Weights of a small transformer language model.
Size: width 384, 3 heads of 128, MLP 1536 GELU, 37.1M parameters.
Architecture: LayerNorm before each block, no position embeddings, biases.
Training: a variant of Muon for these matrices, 8846 steps.
MLP neurons of a small language model. Each row is named by its layer, matrix (down: output weights) and neuron, and shows model dimensions 144-271. Each number is 50 + 12 x the weight over its row's rms, rounded and kept within 0 to 99.
After each neuron's rows, "fires before" lists the tokens most often just after its 100 highest values on Wikipedia text that the model never trained on.

L4.down488:41 46 71 54 51 62 57 47 36 46 32 42 39 55 29 49 62 56 28 66 58 57 38 54 57 57 38 47 56 66 34 44 41 51 66 29 40 38 58 35 39 64 51 43 58 49 45 43 44 54 64 72 52 50 56 63 35 68 59 40 79 41 68 44 48 35 34 51 42 35 56 51 52 53 46 53 60 55 41 48 48 27 48 61 41 63 57 48 54 29 43 70 50 92 31 47 39 61 72 39 38 38 56 50 68 52 23 37 58 63 34 41 64 51 51 45 40 57 40 58 56 50 54 33 71 56 63 56
fires before: "\n", "-", " "

L4.down143:34 62 58 33 31 53 49 53 60 42 56 37 51 48 31 58 68 45 58 63 45 39 53 46 38 33 53 27 43 56 42 49 70 41 39 42 34 54 73 39 53 53 61 54 70 43 59 36 26 33 52 56 72 46 43 43 56 56 40 38 60 47 57 53 64 60 59 59 42 78 46 51 59 54 45 69 46 46 47 33 60 21 47 67 60 49 34 32 52 47 54 63 43 49 67 53 46 46 58 51 53 40 73 59 37 63 40 63 34 46 76 31 45 67 43 51 37 50 66 38 50 56 39 57 50 29 67 56
fires before: "\n", " "

L2.down445:63 48 52 58 31 78 55 67 47 38 43 50 68 55 72 51 40 68 57 67 39 52 45 63 49 41 66 61 57 54 57 53 50 45 61 37 56 56 32 39 45 52 60 28 50 43 47 63 38 49 37 56 34 55 37 42 62 53 56 52 60 47 48 46 63 31 38 49 58 51 62 62 43 55 49 51 50 45 50 59 31 47 33 38 56 63 54 53 53 42 26 69 49 22 61 51 59 49 30 47 62 24 57 32 70 43 60 70 73 71 42 39 47 45 51 52 45 47 51 47 22 66 51 64 60 62 59 58
fires before: "\n", " the", "W", "ed"

L2.down1355:46 52 46 42 62 59 29 74 54 32 58 67 40 64 42 56 57 52 58 47 52 49 56 40 64 42 59 36 41 52 34 48 50 39 50 44 52 63 42 46 44 60 51 60 42 47 69 30 45 45 94 47 51 39 24 56 71 73 51 42 67 60 16 54 46 52 40 45 40 57 46 55 42 54 31 32 49 50 52 39 43 44 33 54 62 43 61 43 55 70 69 55 53 48 51 61 63 42 38 43 61 77 62 55 55 72 34 35 55 37 58 49 28 63 52 52 49 63 57 57 58 51 62 52 21 52 55 55
fires before: "\n"

L7.down196:67 35 66 52 50 74 38 45 70 46 28 61 67 51 76 67 39 23 26 49 28 51 33 41 59 61 55 39 45 37 59 76 58 29 57 61 65 35 66 59 35 52 53 65 71 35 56 28 04 38 56 44 67 51 57 56 41 58 45 48 31 39 71 49 40 68 69 44 60 38 47 57 19 40 58 63 48 60 65 39 55 52 75 45 78 47 49 50 63 66 72 52 46 46 53 43 54 51 11 61 38 29 44 59 60 41 35 43 56 53 50 71 59 67 31 35 50 10 46 53 59 72 58 55 56 41 31 40
fires before: "s"

L4.down622:78 50 39 37 44 60 67 33 62 50 50 60 60 57 60 40 56 64 40 44 48 56 66 64 60 52 61 47 39 50 49 59 32 59 71 41 64 77 46 45 58 63 47 56 48 55 56 56 39 70 34 46 42 43 52 63 36 75 68 41 49 52 47 57 41 57 39 65 51 41 36 60 58 41 33 56 68 66 49 63 52 41 58 47 38 55 34 62 53 46 60 44 57 64 65 38 61 71 35 61 43 69 69 36 63 75 60 43 49 63 42 52 54 41 64 25 38 48 37 56 29 35 66 38 55 34 52 64
fires before: "\n", " the"

L6.down1214:54 48 46 44 40 48 58 37 56 36 51 74 53 54 56 25 43 57 44 76 69 51 48 36 25 56 37 59 27 54 50 31 60 52 66 55 61 53 49 50 24 49 86 29 50 53 29 63 30 42 40 47 45 41 42 54 46 31 71 70 46 45 32 60 60 39 38 78 64 41 55 47 59 35 46 52 57 35 48 59 39 36 36 40 42 39 73 23 53 36 61 46 63 45 53 54 27 71 53 38 54 29 48 61 52 52 52 45 40 38 67 41 36 43 66 58 44 52 31 42 49 46 56 64 65 70 40 72
fires before: " the", " his", "-"

L2.down561:12 66 49 67 62 53 70 61 45 46 35 45 53 60 61 56 64 64 51 42 60 44 64 49 49 66 61 49 41 63 48 50 44 55 53 44 74 59 70 58 40 40 47 31 56 59 60 60 53 31 61 67 33 43 42 51 88 34 64 46 50 43 51 43 34 32 50 44 63 43 45 58 62 39 52 51 61 49 42 47 31 70 50 79 59 68 34 51 52 33 46 27 46 48 50 54 61 60 59 53 38 45 38 60 60 51 29 65 65 32 38 47 58 60 53 45 68 57 59 56 71 42 53 53 65 56 50 42
fires before: "-", ":", " ", " the", "\n"

L6.down1060:57 54 62 58 40 70 46 45 54 29 63 36 40 37 60 47 67 28 56 45 59 47 30 48 64 60 35 50 29 24 45 63 44 47 55 23 37 50 61 61 70 44 36 39 57 67 79 55 63 55 43 79 58 41 50 67 44 50 43 51 47 53 64 56 62 61 55 53 52 23 36 58 51 23 49 70 63 61 58 55 40 61 57 42 38 66 66 33 33 62 55 58 50 52 52 40 44 38 35 68 23 52 37 23 48 43 45 56 41 53 67 76 36 24 46 53 71 46 67 55 55 39 43 30 60 51 48 46
fires before: "s", "t"

L7.down155:67 63 44 54 48 54 62 40 40 36 62 61 34 59 55 48 49 62 58 53 60 63 32 62 47 66 58 34 46 54 59 56 43 43 60 68 72 59 43 69 45 52 24 53 81 58 68 53 30 63 46 65 31 43 43 42 50 59 50 62 36 59 46 30 60 57 59 45 47 50 35 54 56 45 58 42 40 33 51 68 56 49 29 50 60 47 56 46 64 36 33 55 60 58 47 62 43 63 61 27 38 50 59 48 57 50 67 33 51 63 22 49 37 35 40 61 47 42 45 41 63 40 69 71 49 50 43 51
fires before: " the", " his"